Part of a small language model's weights: no biases in attention or MLP.
MLP neurons of a small language model. Each row is named by its layer, matrix (down: output weights) and neuron, and shows model dimensions 48-143. Each number is 500 + 40 x the weight over its row's rms, rounded and kept within 0 to 999. Numbers have three digits each.
Before each neuron's rows, "fires before" lists the tokens most often just after its 100 highest values on Wikipedia text that the model never trained on. A number after a token or word is its count.

fires before: "\n" 47, "==" 10, "===" 4
L6.down46:471467445583543526517492529609516535524542524530487464496483484490484463492451499579519520462422526455530497548507548504554503411540505524504476508511537481504462472457442475445592528458518515501530468481519514500559490488513537537504557568493562431477486515456536489497551482535511542494

fires before: "am" 19, "te" 11, "ess" 7, "ris" 5, "ach" 4, "m" 4
L16.down71:488451516476461471583490487539489576462564485548491459505505534523566485406396562501488496518498463500511534472573580499557421530497506525550482560487492512438519489588537485454459512451440460448525459550476514526525541514516463566501403562518499539509486506543523452508499528484501536460

fires before: "\n" 73
L15.down54:483523554409551534359496507498408496492410600545459501455514546504544487534493468461521564569498467504490572499487476465471533553518525464403553439517527460534520471583512560544456493544550587471472517458533518446491519482500539494481586479560452463529551503499507448480537512551496468486

fires before: "7" 14, "0" 13, "4" 12, "5" 11, "3" 11, "6" 8
L16.down140:499457531476467508367544473492413489533555479531495476476529490564436472482542515489540530563506445555471494517471555456450521507519509459506492447407562487530463527553523523482471544589598476519510457530484503481455524481478570561522485488468544470508473468471478570449502498517501478479

fires before: "ic" 30, "ice" 16, "end" 10, " the" 5, "ens" 4, "eat" 4
L2.down123:541492535513480519578484426541475519527484492480534540510477523517503527504512398523447481503506575474529507524462481508442440458519505477522488484486583547481515412551466486532477465407552491530525451489513489520483512442532488524479528526513520568468468504531500448528485466497523548486

fires before: ":" 59
L14.down315:553481534497477505573470496569491507472526491447471442510494520537491553454548534448542487490486469540496520494438513511579487465531531498545481528478483440424483460497467474473507517505548512562411471451390514523494518488636499501499482505528481556561552495535491564510495494441482480586

fires before: " a" 20, "ic" 19, " the" 10, "ice" 9, " an" 6, "ach" 4
L3.down193:489492489472513517496430517487539546487506509546511533464470508516514506490494453579524520510463546465478530554488541496514509467453619454454486569445639528464456572494558519483489528477495444455494512485527485541559473513482493431485508510535485543506441594456518509469519456501493509439

fires before: " |" 19, "ial" 11, "s" 8, " of" 7, "n" 6
L13.down279:443482506474478483448519481474561565493440497475491550478528537523525505506479474515495496563531494454418522570459428514559492515477414529492510474518468501470520515465518551586501444484484495511471533560584513485425533514436560546532510507416615570489507471517503470495507485480431438500

fires before: " |" 48, "\n" 15, " 0" 4
L6.down4:494531543483498512507561417515485460472500555497510494525502497524420550531464482587578532428450490496471499510483461502488529524423437483423486406570472510582456455492495461476539424554446528555474563539467562501477573494467537433520502499573534473449493472536471439518529490468481472443

fires before: "6" 14, "0" 12, "7" 11, "4" 10, "1" 10, "5" 7
L16.down198:537487528568441487438509433476443535478512427430380560569487497512484499504533544531479532528436490559534486467439523483498442501477553511545442506465479503460460482493477490549460549537528506537503472514482511555443469485504467536486502460500601565472480492513494439520455516422495548491

fires before: "," 60, "\n" 4, " season" 4
L15.down36:501495491460511490536502499500526468467515482446515521432469443540528551525486492509544521474512539450520559465562491437516493441508423500467519577544547461482502512549488590453540478540492574558465542480473485537524423475530575546514443628509515525461506521469505444477475461534464547479

fires before: " 0" 23, " 1" 22, " 2" 10, " 4" 9, " 9" 6, " 5" 6
L15.down209:441482512450510462307531526484512488442497515520537526418538510501490534518531505555537489470459487542514458518532505508518523484529448482454572513527470505515554498510458534456497499480474477519505507478443506531498496528515516514443507478488503533510464475495569425510479347524508496478

fires before: " |" 29, "a" 8, "le" 7, "otes" 5, ":" 4
L8.down220:541507492409423462489526450544513551489475517506554481494582471561453499516503520473454450461489527518464525514556516453555492459475482508460556541431439530464490558443454520483502522513507461567506382484509469470448459487499481436467595518473497564500532567543417513515474461463513530574

fires before: "\n" 41, " to" 7, "v" 5, "duc" 4
L9.down177:529587484444528499518516572539477483495462461458450496530478489533483515524515509466507478491504565515580592441471513464407540524526552511530519499465466500496436507479460461480568514462536509449473477514504462456460500485492492527485547525475515452521609419523436510505507483496549532503

fires before: "ision" 26, "il" 19, "rib" 8, " qu" 5
L10.down293:394495499498493427535532493552516584499524542486525521443458474573477478489518505490489484480556481489528495430504517434520487546521483560436500508518485520411472446466435479461484481516506476437497490456511503504520510532435468434527514573458539471558469524490511548508497463531482507509

fires before: ":" 15, " |" 14, "ed" 9, "ant" 5, "ack" 4, "in" 4
L14.down25:511492492475462484535524490490457469464510460462517517508601541484520519504555558522476516431440534539500444486504468470522489514524504476490529510524535496501530498465504494501450519456563472488470390453468508511536488523517439541558489486480491558448525516469459450530512535538452553515

fires before: " a" 21, " an" 11, " the" 11, " well" 5, " part" 4
L3.down273:487574487431474563525486541533589548442463521528510496459568516489475513440522496454572426504501484509450544471467478424527538436538407524503555419476459489534538520490566510478495550540483494535490442552459491485533517543486472503506484422494497515553502465556485555494455450532509458467

fires before: " |" 20, "." 12, "ice" 11, "ip" 8, "–" 4
L13.down298:488519536546567485573440547483467542517525490507418595534539503453519466572543478513489472516521480537509449522513488484511495467485474566509453532523529550561501490474539580443436450407532541531491523526557479436483527560489433554485451505472564527466494478466408492465480534481550485448

fires before: " |" 90, "x" 6
L16.down153:482512499544472478397534495458518680455476468524490516463531479556476507515512485501518480546468514483491543494527510511502442505531482456472534556533458508532485543450554456534488451426506553424501336530528470543455467475467518507525480545478583475440502474547564484494517541523531538553

fires before: "\n" 52, "F" 6, "C" 4
L3.down236:473529468478539557459513458469481432526523478497523521482454458496444447484500442555475419461514516536520534487485484562514430627524500511482513455455505445494524489455541506490455452520486496422538461518512453498479483556444413475547448481529487494472533504518503447473505532460545483509

fires before: " a" 19, ":" 19, "y" 9, " the" 7, " an" 6, "ice" 5
L6.down117:466464468461540515495524543536525610448491478508504533486458498511513456492509519560559476542472499516442474546500501439497483454434555516546478521451536527488469585513485568545532545544494517418466540464510487416527507521511504558466491508441501558534469517502537543485544506475481494385